{"n_kv_head": 2, "d_mlp": 448, "vocab_size": 8192, "activation": "geglu", "norm_eps": 1e-05, "positions": "rope", "tie_embeddings": false, "init_std_qkv": 0.031, "init_std_up": 0.031, "warmup_steps": 244, "batch_tokens": 65536, "seq_len": 512, "train_tokens": 338800000}
MLP neurons of a small language model. Each row is named by its layer, matrix (down: output weights) and neuron, and shows model dimensions 0-95. Each number is 128 + 32 x the weight over its row's rms, rounded and kept within 0 to 255. A neuron's up and down rows have the sign that makes its largest values positive.
After each neuron's rows, "raises" lists the tokens whose logits its output raises most directly, leaving later layers aside.

L6.down97 [141 106 142  88 142 200 163 177 104 132 124 149 155 104 136 113 134 124 126  81  81 124 102 163 175 158 100 106 116  74  77  93 140 106  73 101 151 120 176 119 155 171 100 183 118 103 137 132 132 150 178 166 116 109 143 131  93 166 175 175 124 138 124 108 122  84 108 157  87 128  96  96  89 133  18 134 125 109 136 109 141 103 121  80 125 150 147 107  94 138  75 153 103 123  74  97]
raises: "t", "ts", "d", "tt", "th"

L3.down420 [179 102 147  86 109 145 146 167 110 109 132 195 117 134 105 143 133 148 124  70  98 164 140 125 141 134 134  99  87 133  68 119  81 151 130 150 100 139 163  81 156 110 111 185 114 180 142 129 149 177 122 120 110 118 138 141  96 140 130  90 163 106 201 129 122 141 160 158 121  84 114 169 157  95 130 120 135  95 188 106  88  41 139 124  80 164 166 163 100 128  79 142 136 160 177 128]
raises: "-", "s", " of", ",", " and"

L4.down146 [182 117 138  94 128 130 165 134 130  78 112 181 124 137  87 168 122 125 152 102  99 137 138 157 147 136 144  75  98 174  98 114  82 151 110 142 133 117 168 110 152 113 109 188 158 179 148 144 155 163 119 103  88 119 155 168 113 131 152  97 165  93 190 125 146 154 171 147 130 110  93 145 158 102 135 115 169  87 174 116 127  59 136 117  91 154 150 136  90 121  91 108 118 146 169 144]
raises: "-", ",", "s", ".", " and"

L6.down34 [155 123 165 129 104 194 138 106 106 169 126 139 113 157 141 131 130 120 136 193 143 103 149 129 174 146 146 162 139 126 144 136 169 156 121 105  71 167 143 116 168 124 134 134 148 104 145  67 184  98 145  83 127 124 133 110 169 183  85  69 121  84 101 171  66 133  99 167  70 145  77 107 179 144 127 137 105 112 128 169 164 141 124 192 113 130 120 135 195 131 113 154 178  91 164 180]
raises: "rs", "ers", "ments", "erson", "ions"

L6.down222 [166  98 125 137 114 147  77 137  87 159 102  74 122  97 143 108 166 151 131 141 118 201  82 144 134 129 142 124  94  93 110 134 147 196 136 120 126 183 150  68 151  92 148  95  99 104 142 113 111 143  83  89 153  86 134 208  98 189 121 142 137 160 111 173 136 144  97  93 112 113 128 145 124 132 168  96 200 205 160 168 159 114  78 148 139 163 156 159 107  94  96 129  97 141 149 130]
raises: "y", "ies", "ym", "istan", ")"

L6.down321 [131 134 124  78  73 130  63 196 142 128 119 127 159 172 139 185 137 121 107 105 165 104  78 116 150 138 154 124 126 133 102 145 172 178  80  89 110 150 130 132 130 103 123 115 111 140 140 138 128 144  94 159 196 147 124  48 131 154 116  85 141 121 103 167 183 131 118 149 138 138 159 123 133 123 139 162 136 192 160 125 125  46 122 156 141 140 154 134 145 105 132  99  97  69 178 111]
raises: "d", "rs", "r", "ake", "ally"

L6.down114 [135  97 121 148 130 139 107  67 108 103 135 106  92 143 142 150 149 131  89 102  99 127  84  86 107 146 186 123 139  97 115 114 107 179 158  98  60 110  83 167 169 132 163 163 122 106 130 144 129  74 135  78 167 114  83 158 185 119 119 121 137 147 127 142 100 119  47 114 157 106 134 179 174 123  64 117 143 194 132 191 152 144 122 172 160 120 140 102 139 128 127 146 100 171 113 109]
raises: "les", "ler", "le", "lers", "ons"

L4.down56 [123 113 128 187  99  89 165 109 154 117 144 124  69 158 124  97 100 140 102 160 179 105 171 161  70 158 116 189 120 135 139  98 156 158  95  79 111 152  90 154 151  93 138 117 163 124 120 197 184 137 152 123 141 112 132  97 158  67 155 135 166 179 104 128  95 120 106 132 155 112 101 120 178 146 116 167 142 169  60 136 113 108 144 126 155 128 114 160 187 106 122 167  91 154 151 142]
raises: "ler", "lers", "eli", "le", "ul"

L6.down143 [178 185 172 122 150  98 178 126 196 137 144 145 186 136 132 160 120 175 163 174 123 142 158 204 125 130 127  93 127  95  63 100 132 171 169 147 113 138 148 160 184 142  93 133  97 148 128 123  84 156 151 141 108 112 109  59  83  99 138 139 109 142 117 146 147 143  92 171  92  65 151 103 120 189 123 136 153 123 131 121 153 116  60 160 156 108 147 137  90 125  92 120 156  71 147 133]
raises: "rs", "r", "right", "ros", "rig"

L6.down416 [149 135 125 178 135 119 130 134  81  96  86 116 123 181 138 106 106 167 135  78 154 130  89 142  59 140  94 133 104 169 174  60 128 117  96 178 106 139 152  81  88 172 104 120 181 139 131 185 185 113 118 120 152 154 131 167  85 144 181 140 157  89  90 150 133 151 123  85 115 124 111 135 122 176 133 135 164 203 136 168 130 150 173 123 143  96 177 130 124  47 132  96 192 157 145 177]
raises: "\n", ";", ".", "\n\n", " |"

L6.down355 [113 141 152  98 167 137 147  18 131 128 133 111 124 120 107 127 119 186 113 123 151 162 152 108  73 104 147 106 112 151 146 144 130 147 104 159 134 232 171 118 195 141  78 173 147 151 119 104 167 176 137  66 135 124 113 118  63 124 106  95 150 118 103 159 110  84 126 135 120 139 100 199 146 107  82 118 157  94 126 106 101 141 134 115 114 124 134 153 122  77  65 165 150 116 123 124]
raises: " of", ".", "es", " |", "ed"

L6.down423 [ 83  90 148 183 132 122 110 162 128 144 119 128 107 109  92 121 133 166 136 164  75 162  93 166 110 157  97 178 106 169 127 112  85 124 107  79 129  92 117  84 131 167 177 171 160 127 103 108 106 117 100 102 169  67  70 192 106 152 135 109 127 162  91 116 115 136  92 110 168  84 132  99 141 135 172 156 144 188 114  82  96 157 123  87 152 155 149 128 137 188 133 126  68 127 131  99]
raises: "y", "lem", "yp", "ym", "yo"

L6.down285 [142 108 154 109 121  80  48 103  84 111 140  95 133 150  92 129 110 186 134 177 153  86 167  92 111  74 143 182 111 135 184 182 108 119 126  67  99 167  58 174 146  90  60 122  98 139 126 167  97 168 108 132 135  83 101  58 148 130  88  96 119  84 151  73 154 142 101 155 102 118 124  93 128 113 159 124 146 107  93 120 132 131 131 175 105 200 100  86 133  67 103 147 102 120 124 168]
raises: "ely", "e", "its", "ished", "ery"

L6.down36 [156 129 130 130 109 164 186  70 189 117 147 133 144  83 147 176 100 119 130 140  74 125 123 132  60 204  87  76  96 131 166 147 128 148  89 147 117 197  64 108  87 136  98 174  95 128 145 129 121  55 137  92 197 140 147 107  99 104 131 112 106 133 152 169  97 179 117 132 132 121 160 120 127 182 137 121 149  93 119 139 141 141 148 173 119 165 201 136 125 118  94 116 127 148  93 135]
raises: "le", "les", "ing", "led", "list"